{
  "n_layer": 10,
  "d_model": 384,
  "n_head": 12,
  "n_kv_head": 12,
  "head_dim": 32,
  "d_mlp": 1536,
  "vocab_size": 32000,
  "activation": "tanh_gelu",
  "norm": "layernorm",
  "norm_place": "pre",
  "norm_eps": 1e-06,
  "positions": "learned",
  "qk_norm": false,
  "attn_scale": 0.177,
  "bias": "all",
  "tie_embeddings": true,
  "parallel_block": false,
  "init": "normal",
  "init_std_qkv": 0.0268,
  "init_std_o": 0.00599,
  "init_std_up": 0.0268,
  "init_std_down": 0.00599,
  "optimizer": "muon",
  "lr": 0.00692,
  "lr_mult_o": 4.0,
  "beta1": 0.95,
  "lr_head": 0.00337,
  "grad_clip": 1.0,
  "warmup_steps": 200,
  "schedule": "wsd",
  "decay_fraction": 0.74,
  "decay_shape": "linear",
  "final_lr_fraction": 0.0,
  "batch_tokens": 32768,
  "seq_len": 256,
  "doc_mask": true,
  "train_tokens": 512500000,
  "steps": 15641,
  "dataset": "wikipedia_en"
}
MLP neurons of a small language model. Each row is named by its layer, matrix (down: output weights) and neuron, and shows model dimensions 80-335. Each number is 500 + 40 x the weight over its row's rms, rounded and kept within 0 to 999. Numbers have three digits each.
After each neuron's rows, "fires before" lists the tokens most often just after its 100 highest values on Wikipedia text that the model never trained on. A number after a token or word is its count.

L6.down999:552554467494489480477500447532388512583469526538494544425619504383498461519434471543416464471516531465545455458487506499496416469428547461522532481482419541456484507472518523509512518540506486469498483512567529549537470507462428498491509607483421546477486489490475482574466554499485527543481568544464477505523532499504549534490470536441533476496414511497549535486523511479455496470492522553567413410439462498533488523531521527448487470488568485475500490428503546522457505516462479484523470510493501500500446498500454556508462452516549432475557413499446468478524561426420499523443446522506535493531613488537463523559548468488494519559466545491511524534539491484455511505522542544562488506506520536538487517540487496508525521485525459487454503466486575468499566433515458
fires before: " |" 37, "nd" 6, "." 6, "och" 6, "ª" 4

L6.down982:489503567485553473450499521496470449453477538513527533445477516468460482499525471522406509453416500543427486532455511523594517566569504543477502567487511512585508589522514465534520553465526565414555536587504544527457489440532509453483477530534433497483454537546501507505445486465463453464482554494514558528562502450514578481527502458562574462468490515503483515528475480483489486517462467490458505458469446544543436514495430502499521492416424516538508494526537524504561518383437511538452514516485413511473479469456475538425514509468429396505500447432487492506508523534559522549449477502484464437519530492501461489466479459499491537460429459581542523550546464561524516536427548446501472460476570544583532581482454522510532478518524512492540528511547560475456511427461497
fires before: "s" 32, "ed" 17, "ing" 7, " of" 5, "es" 4, " the" 4

L6.down1458:551486545471459530554533513551455586527538484448423500481566511474490554521532451523544543499545546478467522518508486495499498400521580491475547475407532492472543540497412536501516519444566507513531569441525516479513494469489528574495416518542545472501438521530505577551506512629542532585473517496550458455531480575495424481523460508532421514515523534517512549490548479500480545445486482513501441502499491514542591478486509485551426508481537570468507439474491457469481470439539471476461518503514490454494493473469445450487513503496580468569509528522537483454466554567576435507471529520516463482481498489438490495481488459484482478474512564445512507491449400545544511490454501506427449534549498488433492546472474484536451486507448464442414498557474497486590417525556488
fires before: "-" 76, "\n" 10

L7.down1188:495434464443569515494548553540506526488555531525591491551435527566500469483446480443545477474524459560445486520528517466516463457537466430467574518512487452475441468554496568455547536450474518515483577427421501449528469550547504500533515509533498544490527445545519466417512541579543479577391521505479533546555471494417504515493508495533440462461430581474518494458513470531545556524539508447492541485469488455488470464412515505434495519556540541495437620519512523450550524532450522481473551468453511450493473507465495481505454466470518473492531466444427516546479419488449477509525541535544533533496453420654458485493469517548486492453498464461494541501520479437502549501582458529530513493410491502516528520467488393543536400429470531518479531473453502443443464467502513
fires before: "," 21, "." 20, " in" 10, " and" 7, " to" 5

L7.down1473:480510536499554454570566504550500497488495549550485500525434462473491577502462495550508498508555523482505547466481467443507496472463496464482578491483488536485560482528514568425465503472482463483536439459470540514508511484416515462478461452450464476563451478531546402475541591555502563506504511483559519463428527515486529526572575455522492473478552503542446551521489468506432485436455408516505513448559463459452472506468452521525486554501616529498528526558484511506456470517484546573502497478466507474559521523392545512544489521495472469538531519464498478511453476541455465524542493536461513500478493444425477500452443499506518534525601459504500537532378543514559565448477455379530521579500430560484473500510496515469468490551553549500466457536437516558579455520523596
fires before: "-" 53, "\n" 27

L6.down202:483497468505476470528502499510556542509511441483476486460453499538530440498546458524521432495479570416485650515515523482522536497510439510508555490484526447490504552480491584515549559535470527522577500481516546477544521535532546474472534472402446524478528450516494501523491532492428460566547432473480509503504553454489521520457441513504489498464491494550498442527499459473496473529493435464527535493459431510443450442451541519535515508507452510512477437523535477494528492495460526523511437544483540512490464482484458449548486474542491485489513461474551553583516520510489487528516478534525487461488541604478506460502518528457432399533466494501506463484436500526485511516512451594530460592435541535474458513525453537517447480541485485439515501446485527475518500488487512
fires before: "\n" 28, " |" 21, "." 19, "s" 11

L7.down64:451485489472440516519495437573590397529476483574438454524525562502483491535499463501514457543532505539510446490569474493414493481534458496514486529496554492564547472504564550479533493500448555471471416522527465549491578486506445483415561503502580503471440540601456552538454557480549408463591567485490527489524506463511540490496461486504491460472505431380470501515526453524493498502574487521493518526495531565469532498519469487542520531421499493543502508479455529497482473552463436505509518460523492536440454471447433516510434460486558566492471511511530531456550455488454486531500496557479520510490565450485482510539482498469468455456528510565538480504602445511531478486421586558480452496484510533480513480420460550503550485482454443449499519475525492510519488512585506
fires before: "," 57, "s" 4

L4.down1512:513482504481523483558519470496447433565558482545485498487547486425479464531522581433491508486465473482485549555500529485456490537547538513511487556512468531433547561454491535522546491493492471504470571460535486437487515526405486544454473409510526504472442437504498466545550497445464469535479512520473642536517487517520544467523441538488538524583490474512482517547554460473492480494489516492499540522517497515475495538523556497519537474490515506506434536516476538502448475502517456469487404498557475536459517406461515512567553441487549478468458423478486477516485545490507515456612413487445484576541520590374547486453440529495467453486462467484440546447586492507501578561495455467507504529545540456421488489506413502526482443498498514519563459538530517513515493555482539
fires before: " |" 29, "." 27

L6.down306:465512540534562505518497543498517477514411456430486476515533479569447428578539515504475559485475457484454495471511603512481550527522451514474451439496526523452493471468514464460512522545550484464537594526541491529501558540469551502502428549476554432519509516483490496542448525529509509504424492492558412471542474515456513493528526492504474456494508420520479500536469532550512533508520509533504501443529454546507578531531511573442442511473487518491475525455566539473520504430462470482462493555500513430495479503515442466500479500469531510465539463530514551531510529575499564455475516495458527515423553532600515488550447533482448406503488518489550522550416517407480517497502416487468464546453453464489489464454489483559566550565474502495488436502569547484524482437512480
fires before: " |" 42, "\n" 22, "-" 4, " to" 4

L7.down1263:501552499498521574555450479535475487486501450541423451479485515513523509490497522497515482530481517574503468521459497461505540487509517526494464503448538515456505497485476505441471455502490511552518539469502498511553528535529421506451439595567544462476426523444521490404508465494538462541493447578507483524476457535434438501471475504521465546466456432495552469486514493458517517408481539497513498538490466513497522517512494546503528542546575520500482463548399489530413487569435556519420493510559538476492512525521480519487497487507562474503462482566400505485484464428471503497520540536432510489521553458511561531476468564496399493460424490406483496514595514410553525438545531528445508479519528548474453542500580568481516520496444510504565458519527436496467555503436470
fires before: "\n" 42, " 3" 8, " 4" 6, " a" 4, " Total" 4, " the" 4

L4.down1219:526485521487540482491512494492502417497441539472557518577512488491487521428446540493431513533521526550507549487538468411482517526570463481517494441449465525535503490535504540531468528527596541463510533433481504486564483505508472505493446494521481476468526495497475498493485523536525525597541499483444545463521459553456509540426506515557576414488475507411496451464428522555517527424498545547531499539527516548465560492438552578442462542471482544487415540545443468480510439465498520508561481586499476443475462442492568507513522494497520490527546518446475491495469497576512487494533426580496478500490551499497441515549548509505462478476476537420486458499519504465468459447497489487455511500466522473514462507501428463492521569512442518452569529519427507485494472500487409
fires before: "\n" 40, "---|---|---|---|" 10, "." 5

L4.down1020:517528545480461498449510450513464502432458455490514478559489493529504503488552522446553491474529540483453458436478492520421520482475460545498480519520526437516536525599529468450480508570466523442467455516523459533506517491550542547439519476510478442519539564477494446474472484504432492483501504482508455422588564457521522474571558531540516445489556478501546492545529470416515461483535474576473509418497557461493548484498510464446498558498429507516488554493411453502530567506517478495502518506418455484514462589495533467421519526431538449484550541523444576474493485556502528530536461493536503510527480451518386406551462485549530574523540513541527424402411470560509490506481535487556509514510405512574536538566553483532506552511539462498492489555409489497509486538506553
fires before: "===" 30, "==" 17, "=" 14, "|" 5, "====" 5

L7.down365:564471468494533519425576557510460541486470538473529529450518485467539541497462486485614552517493479527485450524531498506540553482564527546478431452452475569552542414506481425435529511489510493498506507521505509469490467483470479549426470480486517521462509506492501504517548641534507540553442428544548483507571557535458482511498432512575498486458509596532496460476482521522388501488559516498522532535483491516462513468518494510469479575488452527513483460494466496529429518510498477545476478514551532587534491483460510530552523546490485528470481488535480520515446532447533471473496462475490479518487426543492523492488545398427515469509460495465458517503582550466467567446534498522580455459461477538479478513520418540427492510504497504531498515549488543494526418527470488
fires before: " by" 33, " in" 16, " on" 7, "." 5

L7.down161:531516500498472469556581400517567512498458527508489560538437507512495492547505558488487495521540506431501469465449500494467520539511465482474555467485458509433557482562477529495484487507533538462454460529544555527528542523587491509497469519500560481524441491577479532513459476503483470515522428534549530464496442518486487455479423467475440551476490527513540506528533489539526475455526578537546525522561444478500434578448521533524435475501527489458599473482490505460493448517562496503450468478515484530472538556452467568511526553461495463479486526484511512499544531488470477445481495471560539525463540442439483556470498485526466521569448435519496435540609473471483445433459547501458486433558502471487585484566553576478457487457452556554497502493554583515430548481475426
fires before: "\n" 64, " |" 10

L6.down33:438478503472465438479496443507528532423534432503479570451563539496474498452528446486415496528500523527499497397472488525576521575421478493542512491488503492522494574580477546524493524514523484498474553486545446506474450504527417497489542487518540424528486558435530555475576545447441484527478514536505523494528462517534551452491478458533532478437602534501569475513479478530494525530494450528528484509501552521535448459459575479477491514449475500498527462449455530540547500454526495510430439484505474572455587555471461522545444589483452516495498505472536480494543525449409561529498545528514514514496514488433451453463421494560453544465494483569507513565502590464508534551544499472552473451505525473443402495458505502492459530547486490421506513456462528487485485524464510
fires before: " of" 70

L7.down950:493491476481523469506455525492469517513469474511410527467466486427499509466546532501553484505450485505585541509532428440519473447482543533517436476511496446478500443529494514457523500434520529465529564460461549525479478410475524515511550558502467536522461535554519389458466455438572533472558505495454483563508438508540470470495486492484489557491446490517567492502519487497501516537524491418425488486504520469489463543515503413532520508487462389428456490450507559515468515536473454434503536501476494506476446523495509505514460489482537451524507527480420590457522423500554601508443507593509489467522522499522510513415515513589498531484463516497584480481511575469533440475516539481464455549516452559483493436554528495511487552538498530560468494509487499574562493502503519
fires before: " |" 48, ")" 6, "\n" 4, " m" 4

L6.down97:490517429481493481454512535475594529461428504475594576524543475445529526441480487491513511495491449439440475493493433541542486534533568500525407502500553504525530509554450513476484513443523449498535525551435513463475532436488473434432489539473524512539476501513489520447567468540474520489527480466446557469579500550489569464499550518473561488463504538495436480501514486514506525474534574508483504533454424493540494511463516515501469449434513516473530468495503497510457470475450471452475452487462518499503469511469447502551423510539488464446529513465494550484568492515515507490488447528499499550468461539568547447529466540516476499484389478428477478523537519579492522506505527499496461554502464475476404555458508457517564506525472556534499478442517524523514481490538480
fires before: " |" 40, "\n" 38, "s" 5

L6.down528:527496532553494491506437439539486500482514506465477567494498501547524455503401498527538570472630525495519476511467468496539570442433544539446468533554463464472515533556535469459522518506446515502466512473498442529529514471499522503491552519409440533459466506486487492556566434424548572411502542529558510398467549445555524532510417557515531515482492555499476551536499511454528477507504436470548487525423494557473490461445505504508522488496490475530530574528462494493506507523559541498498503505477539493518536474483477530514515483514573598564463471522549405504491520457489445525465518477450582525502486496442419482549460482556522468512461458468457447515522433497494525551551468500528465558406533541473519510508446454495548514471527553534510473513501467490522452442419520
fires before: " in" 23, " on" 9, " as" 7, " at" 6, " with" 6, " for" 4

L7.down1112:576526425529459533490529451472504517524476466564528537533424455502498580464488522455471520494411416523522490474470471436481587497465417527524469477571579496479509496559491622470506471535462544458532471480451565582490522543525539559531491514517563515493475472521522487512527549533472449542514548469457475484589493547449471534585441535429479522438524471546486460486490462459452450533433496545538475461522446491488527534470452493497493536535507469531520450480502479537490494464486478522477486458502487432522564481474517491475459580456439498526499572573516484464544539491380662493525431530570555472456486447459481520506464516538482509456482545475505458471468539475545477465462466460504547533487456508487473425502454446526458527487464584506510475533501496499473535462527539
fires before: " |" 67, "|" 9, "FIVB" 8

L6.down1471:524475513483471546464467569520470526512475478480527501458503523476484527528495472458469467508484555532465526463521500533514506484582448565521550492409497488489553469523485635541519464503545568516526436492484508496500473546484516517546476541544518463479462499530487457440462507505441395566468498533497491467646507477496441516509483434517509518532535520540441471486507514496507530492460480490503542439432556499434502510504503440496484535478524482514461510486480487488519513492518518482508494475529498470521536443534499476523440476424490502526485519501470476514524458525441473473534407482548484515520485507411544571502485493523499492472485544513518496486193479461531451488471449545453512508476537577478453508491508468466517488425578461508485523524513499460534550501498501
fires before: "|" 70, "-" 18, "\n" 6

L6.down601:504584477447532522473521520452469523563529533506453563455507515540499509503552500401513496487500506500495506559472490502496479564454483557546460475457491546497512574494529749500523545500486488480530443533560510511469472488495495527568433576436547506566509491474511514430502480465501499557525471450473517550339483521548489507489530520497496501438511561513499518439530478536436531579497497445399536551568462455453520454427448538463506487508543551508458501577482568450495542488491549497484507468464529521465495572526502514472513514455497478450525532502447512499493476477472497510504528502531502509510544443489472468424493515510498528483500496484472453459534404438529490495515491549613477547491448467456520466505429477473504476557452501476475509466540540529527503483512550
fires before: "\n" 24, " and" 19, " |" 11, " as" 7

L4.down264:510533538499413473513429531524533517499547456495561531468507520551548508508415485532503500510488529442552471449563499497459450490411508548486513453495541556461400436562451455604502506533551487447476437512605492519501461462442429487501459562529546497554549527460432467447454514533376547511475496544530452495495467512529507509548423483511540462496549480513531467543478470546536512465482483507487577430492536534419457493460441513426485509575472441557475535513513517509550483435489481558516556472435524522511466505494511467510483473501518476504539460456455467469540533530433562473533461478440515531507572489475482534520449483505520496623529481474458455480430528533530526547547499539488522544528516501495502509534555462535504486573546601543511498460490544492486575477525499
fires before: " |" 37, "|" 21, "=" 8

L7.down1274:491528497474473488536527550457531516514449445496456552548593415552551443460539543473526490525455513481499547540547512469468589576463494564498504474453458523555493473465451439465450503475494514505558464497571530524504512527464549588468504544493531495511544468476471458520530432513512498483506525547425536532472522489498502470490501417511454566516517492510437551449460459463531595537504532555564543486551486509499501582507569484492535486469595470505484488553468519518412452497549501514491481555562473517475442497447644495538539501500459587527481468458391458484450428480495535451444495443540529541453533590414535546520445589468496489479511492537468451477506474515483502489480496505484504562502516542573504510530528495438496438481516541519534522440487474547529487495494551
fires before: " |" 73, " States" 9

L7.down422:497461513481483459506447548458442494446409497554562572549473561433491474541438597555470481524518515485485499505439539393483530521539592533479515433496570513440501483513478471539538513496504576481520562448515564509522508467518529494571502480518483476541458503504477549603493475544462492536509498470511554504541422473499447432436518477486504508406503536503470459493506501444462574394488496522551453501470423469465502475483573559514528481542559527529543502484516516482475585475473453500487465546470592583462524495541503488486508495531503514488442505494479530471511491466526495517497542428464469487511521538471488602540460530463533492547508526513507463498478475504486570533521546484616502568463431546538490562513504468434460512469489500491558465474458498489450467492523499
fires before: " 3" 12, " 6" 11, " 4" 9, " 2" 9, " 1" 8, " 7" 6

L6.down660:486427520494536480412486483501508470447538489450545473456510486529506524478452580458517465549459546483404430533468527546537493506538456530488452526482519541505559561501491451447423457413452511595453546484478443447487544479513526539438468456500516555528492501460527453450486569603462500508439444533500487483562606552583500484544413513476460483492500557501502507466522505511543470447548517472534475455535456524548574524514493527519503479574462575450507500527449591477502450576525489512490495406509510402480483466491519502536445484497474584510562487523514531515496565420538491407551549428509478525488443547493480529485530468490515461498499505441529401481553514488444463530537455527509477496449507497469499461523506512563487540596480481541552477522488464486507554457514519
fires before: " by" 36, ":" 14, "ed" 4, " in" 4

L6.down797:485543528439507551484517444437456457533470573557579490454521528523528488534574497443533591517489478542561507529490520419514533487495491556525515423544443530521510436522533456476422474534463481449512533432495555437578456488475484495476512533526484501450531561502452505477528503543516476476484447504509535551482529521500518450412512468517446504401452453562418511484544497477489485539486502517570504550471492563564512474443458494519474482461518505534485538500488447509399474486550493498466496554518457544521542493512525491565514493505496554506473490496472467483537498504506535551490521452510513507495551528413507555508538514531476474509505531549530497488581474503544569446537526521456490489473457474500502517494493522531516484511560560467508572452482475469482443424497503
fires before: "\n" 72, " the" 4

L7.down402:526474483514541586526515482427543523461467483511453517510475455468493485552560576452499532520614459469465562444545487500551446526441522464461500437538451472515487496503521431544503456484469479524469460506483545455516489465490476501477482519521465524463498542621507537450476458515490470496524434474458447454579567468540524508556463556500483444525535519490510534516502534481577546452493464582501528507513419539467489561489496462508554561504434454451460501456493492490512498571487496442518542429485493512562530482491524551581444501483521448478471529537512559519425485509509499485564530465507508528515511475462487517475490503532502519528517527554564465573480459495564523417514545519545524448572508560531461539516532518407450507518538463417503501502484524481491495520476503
fires before: " |" 33, " m" 7, "m" 4, " ID" 4, " (" 4

L7.down565:482505494436464522529484526491466472490491469576491469482550491534533492527470460465456530503473574548536453484528534490531508533475500480517514484476474557465579453530484480502448557574595514502472493460483534506474568517511466510536500522545485449513478435526572484440487442539516545525474537485550455477391501504493513543543516559522457471471454514521486550518456476500448462535480543520542498489408425472534477529498516559524467573503505455485479482512525451492439519434567526524509563521435454449461521519448471535572488510481540448559429552420439503525480540486527447504493516490567460544609495448469485489397422488564501399556488492567474502478548469525491489486492560410476450529522489527558465464469518478473430474482525508466582531446546503516506518448525507
fires before: " |" 60, ")" 8, " in" 4

L4.down108:459524518505556471503474496438501543528535471505483488504536513416437482515469532482524510541471547490538535528407544465507537528530461512538530530423489453562536457508511518495452453495534486454502434396495546529505546513427525554473440513504461553553464609516509460523511486482464429481495552452495526522401454634472527454495572531521492442571541510509506585466486482501532473480472472511489561515471452565511520499543497489527505454460464494432468485518468448498481449517493436528545500581490496561522476520545484479520521553488512416458510538474493505484489491449542523441542481586486537453530483482494521498499516470564491500442417452457494512509461519468458410487524483503466458525549553493523474489463430513521525477484541521574503498507449513462462485545485470
fires before: " |" 45, " United" 4, "loan" 4, " p" 4

L7.down1084:531531485480462479538511552478506501523512461431507541508518474471502470539493517531478518513535512484458493505452540481503498485501468536473474553487455529517484498583461510427553557462554537514442477455564488441558565455523534457438476531449532441522447545449483490461506452532520528486437539513497501495440441464520537490492484464525480508483501512499506523560451599498563553488520502488501455517456493473463401493500417521570512429543481535487496513550491487487436466479472565551578481521459485522511461562479573507514435447509489469580528442515520581448479475439450487492468436522508471497597556440622524570454526551542519493503496484443540460520475559467501550524520523448441525449523535483461472467550537599500468519523476469424425484528555588467544541455496409
fires before: "\n" 53, " He" 6, " It" 4, "Following" 4

L4.down1036:565539517506510527470509542445496517518571513516523504449511518460552558462523490504477510450554521492480403436506532518424465453448584486559453514493539540468552509453495567510428523510443509569484523510501450465496518560444512570521528481533490518586507490448461535543489604522482497520442491485528558418535533589483458494503446435513469444553496510507390547492466497486484445524508490463529536555459594531460540489450517494546504449559515518473521525453477503493524465533460538495492537501487497472509568453433544447504508483559424523474593458507496508482543532465513524489544500483533470506544479532554537380492485516513458492500490472439545496499525462411495493540440507501552488471502520471548509552506484517505489493565488563547584537466557431430469540449469558
fires before: " of" 50, " in" 8, "." 7, "," 5, " on" 4, " for" 4

L7.down455:509431543463477439463545488588568491529529550490505485502486490536474460525502511552500534514520518480514501491542513493512482522483563602538482488494560499490485493511416473498542463475507514479450542476582475473549545499442441552456464535470527502493437490536485462478489447479435468466480464511464472534507560571492466514477501514515456487469532497590478495493456562464472496473589503491502472399470451525442527492501549478542496510479502448486441464545502579581484467547457454493475472507579454581462508540509536476595450484488443524461491449502542505414472468583576485484471547385526473503498478471581502437560516527532500565485499537489492482546369515494453462507562527508413482529492491474461474527463481507573533525496502554484510447554468508509492466476482484
fires before: "ed" 19, "ly" 16, " of" 11, "ing" 5, "-" 4, " to" 4

L4.down1284:564518479548481500520456457462462529523456487509495497484550446504450478433428525501607435511488485523549566492469476432507538508545457429455511529469424513520537438470506511511419433513498518524512492552490503489485458519463562490440513526503480501498527515569511504486538421470530440533496510458534511528481537436528446531532509509528546473536455466574433460445484477514561505520467481489484507527509549566460522458539557552461518561515487549439441525471469599470518481484469489534487507506498462508514478459512508543457471438508540431493534471435490493482504446497453570483467547489490490524453497615530543488527530511495449472469525525483524507452525435555520494541516483542464476495505537490488509467463394529553565572434542518511513563533530495404479575451462490
fires before: " |" 39, "|" 11, "\n" 9

L6.down619:439495427447491472480484504509512482517537609554520516527536480484455557486487528556515476508459509576451447462518402488489527579502478504478572491426516538473455521463494543497500499443532472514514573458513582523459574490454506549493448514468524502481459523557459526454584513579570437522537448516556548487507550459524480546465538533479488553556517499457551492567555440525526539461481496530588543552500562547576440439577501535518505503456509446495455552502521463449466476571528411502480482466518453517468494524462557526568493475487527488532523583531477447532539497491478479511539448510477459485444440502458522479509551521556467483490479494492495512546585597452544464428546465547481508431487548542454447455486529494491468518511494480458494443519484455514476497496474527
fires before: "s" 46, " Party" 7, "\n" 7

L6.down867:499570513522498500480478510497524539577533512502508475527510489551512470470521509475503436577468498509531473466512581495446488485567517493476514499490502447550501496553589501534560476462497558488501543458434498488482479526528507481497517451492512489485501520567530495493468504532451459476506498517495556532566468550537466477434469548473521515477448467498456518496476465497455461523521505486474439471448442571513484529438476471424403441412464475590531504593470489470493457535487523491489415465546509463465470470557517529521435488429490523462454457485444434521483478560480530545425540511594454482491538473545423488481531521493514525535536548450551472439586421561509491441598509525504527495524437505445478522456530492503518469492537500525502510525531507444507503445489559
fires before: "\n" 25, "," 16, "." 14, " |" 7, " and" 5

L4.down1085:420562518553483434503473526504557526499495449476470533447489521462463482428506462453501440477468412449446508522458545472498483541492506541533462480483467493540513463456518502498441509448456513477548499534522506505476453456495466468513504538488500500488546532466540479432515498515551552487562469518546486483547468527513435488478477525455475463550499486516469507553541507415502530556520519436546497465485472437568481525494569521487467461472529471540466444472457601519446519470493483540572532503472485479528517523518430519509456428510551489480509432477423512474471528561488573524560474514545419608464490580532514493569517521539460477480400478474559491513478469550464542486429547546583493495441514545522536473550456529514466507499464539528500457438411455520449524495557607
fires before: " |" 41, "." 31, " (" 10

L7.down105:532525546431500520471540502482513503434555556526466505400565463495533434563476442459643499556496476422506470500513552468517554516493448543473483451526444497550578564525468531474521494529493525596505530527528498464511451516545484519503534546527566494469481530519518527496511510450546437496449486545530483482555538518468491514459513529595471513441491523490482465453492485520522495504557511477529546470458496559412521515461486512469460494520468498516513557494509507568509400460474514488460570506528547441428511538481516528454385474467470454409537430523479517541536478467545435477461600544518542526471502433495577438547500495527626442472447515472516509512481486471496503462488481480462453445494511537529481528565476440497612486456532502525510484494568535516449470431504507
fires before: "\n" 41, " to" 14, "." 6, "," 5, " by" 5

L7.down1139:565514486504460449492499516500513490524466487539512524458521536420484452544438477558529545507513486500494465503489536459529541550533458424462462449493518449516553514544452619491558546524463560527497505498526474445486598512522456395438463511530577510541493516516559520491523465533439445481431555531555484456374487571511515553528482432508527552501534423502464504560494479446541529537511500465534505489475443522415505487519510545466491438490543512522559526548492458479497510505524514505439503551518541545586450477537465466527479521467520461557494554502481493541516457502479501506544522506420550595488442436457564517479472473532470490464419528507501491486338512479560506549519531493469484535451508522514426460492505506526551497491495504512511428492573499487428476506472530
fires before: "\n" 54, "-" 30, "|" 9, " " 5

L4.down523:564532505510519547509485503461519516477466524493493526465473480520512521523420484490548504574497457532485567507472530428488442473489476514549555518473530474484502461500524579492570505515503489565511538541424562428478578500475444483573442493447501509496524562486528509415512566526488465561580448470523593548456508488515567451460557536529450520455495491492442526517518551426443488577495465480524481503516484451565546482516513513500455533526482427555444521556538514487548463460477462520533515530499509446484462489466505510507444468470518493494458579468493432504530497591458524568448509535608529463452503492507469495539523486451439470525412529436544450527504486440583560456519541502543532539583499436485469489492531521497511424485493509552521483471569486477456464405521490
fires before: ":" 34, " |" 30, "\n" 7

L6.down1223:593545534483378519495482506534454465480520546493514446456492512493523470531452439489485475551514500460505528519553498471502514582502496549501399451430506492489536531510531580509518504461458567512461365503521515452574544539472487512524543542540519483477548508495504480526473537454480411497460540486501547519466503572474501484522503390505529428503464515468470553518485508480585520524470442532516455512415498495449520500469466521431556467456492554445460503574496497513469475465553503561470507522508514527524427477540501443506451454474487500581532504562482574507447475522503562507508518463482491535437503549372499527512498501522472510511485484414451417475331493498630514494517500534526507545496511498477490486491508513549534457480492503534555479489435476441514584505480479
fires before: "|" 50, "\n" 25, "-" 8

L4.down209:563519524461514512481522578503534520549499478511512535548476490482502465520435476476534507487523432542439495549471515520497455464548426479423497520402467545496491511499453485454458474545506477539458506499496536529487417532461529515530501492586508485497452521488508552552524624531519531542468452447481596517522475521447493535494466502406469512461592519476474409554559514535473487491512525522549488480460583529411541495506494477446527552539576441495525535541505441517473429551450572540503509476495520490537435462490521479419447471512507439463544492521489527505523445514455468411453578501506513535466585475524499494518471556469507466470419531502485558519553438398523463439479471528494505498520462478477501513480506496496538478539446568519547531552501495488492584478526572
fires before: "." 20, "," 20, " of" 9, " and" 8, "\n" 6, " in" 5

L7.down691:448432619444473478502422554526474510509522479544494432537472464462484491464510545508495506519556476492500544479502518568542466537426452534490490521513534514538502560465434466475524470496547541491566536517485505532504525465516496510533448459469406518503565480476488518581553610501538534410433478489455454536456458479548443465371457492458504522485440502531514509457502496558437503520518459533538509530416543471429533497503523557471524537469450497556492534527503468573572472525518525505503441509534515539568469463540486510490513434459519484457509478492493460549477507559560521526571513508545491409542520515617515408561497524496508441531515505470486474452386545486469538526522576528505531399503494430566518537514484465575478469530587494450527499488450508502466581497510527
fires before: "." 68, "\n" 4

L7.down1133:515466429526473460517526505548553552551488530477536436526481456543525482513493499504569439559520462462491481532490501466422448428544564440431522464434506511553510479531457473534548494464552480524434441472461546486500522480487478542514495489478460424529480540537509515453512536517500513482463497532544439541575565614486442511525420588530561468474516541475563519506504461508459492509457574427535484580492484520559534563458485574461486505469502458479416559479498476469390538564480473430527513437533422465569478469458551453516553519530569468510480523452505601533473466490515491513530519533502536635488507480474504550455488496492515569531547489450484479478488575499451471488533459530475397551533461504497412452570563486567503529518423516498529467482561585545449489524452459
fires before: " as" 23, " later" 10, " after" 8, " by" 7, " afterwards" 4, " in" 4

L6.down857:537513453512523487531510516457544423486533499499533483492499522551493454532496476464579450526543485426424519460529490544527549494490510503405486448454499567527526553474516459412431522482455510551434473529445480533490534531439529533438511511492555585506477583528500486490547497557496558534409537531517525538515555509500529523485474502531501475481502549503496511505440534468488520451500467485517499517514505545525449575557518581488538518537472432451457518527549516467505494457494514536524523415513557434527478446395495480555483439547492502556554453501518569564446515480519515454511514464444547528533453491472429511537506463456505552524381516498484468488501482443536570529439511534499474448529470534483476559533447494461537524582472619519480525500513534470521504477441460
fires before: " by" 42, " to" 7, " on" 6, " in" 6, " with" 5, " as" 4

L6.down911:547496501461556511551539498479488473518567504563414477524507526526468555477491470554474526435408462435493460453526535426453514465483512473514462496494457532500515479568511560525469542471525519489548509506471464522482507503512440526535525420484557513535464412514508518561534482552477556505409504512541531445369495508580504531486498557472543460504488519469513523532508580507404580545445451428571540522494539460526530468512485512499478505498445471510500572492441427468484564492560445527536486477476482476576527494458469474514510505490487471490534565456520446593536565462461472494509508525494572543538447497478579574438544494499484477544495528512433551494493447505500578453500491491490521494534491496498492450457523527477435500479470589515458470552544443536547576456420504
fires before: "|" 60, "-" 16, "\n" 11

L6.down301:512428470443531543499464517502608458477503498512442479511439522489559446457539487570535446471536491511462549425495495478477557449456491518443514451498548472485510506506459488488557559464496503489451480499472528491507565514496469524406505433440470472470484541451574538542574484496500511460530474503535485521520475524511453510545548485511531568577524431543454480522491463437545525495513525555501538484423498503512471594529526504468545508534515494468495560442496509484582463565507401433508489481522492540484517466457493408477392493502493490458494490560569510481472477540495456467509518522404474433499494493449490550496518491575437491500421452524515651511495520497474465494474395516522513503458585547544566461498502527445485497453433596487532539451503476455502456507508523
fires before: "s" 15, " is" 14, " was" 12, "es" 6, "d" 4

L6.down214:436472608470508536468508526415532543421474522537446444515539477480492518532432476485500464477543527530440488506543488468530453563426461433519473475552506461544500556541522525472467525491528397474497493499423541511566514509464495508530602526520493433510511515474467540467481499537520503513482510502489502558516442559464503497497492432517504422533448514530465509528517599526527560496493549506455564532522460500428504460404492416470496521460490447507566493551455484411500467524548448513479514527558500483525502552525424588510495559483411562473532474457503515534521508457500524561431455530492459527478498559500497411555545509518451541486481448483509450539507523454486478438523501466538490540488492530501507466529475481534534512425514457515453466478464572579524599472525509
fires before: " of" 31, " later" 9, " from" 6, " after" 5, " had" 4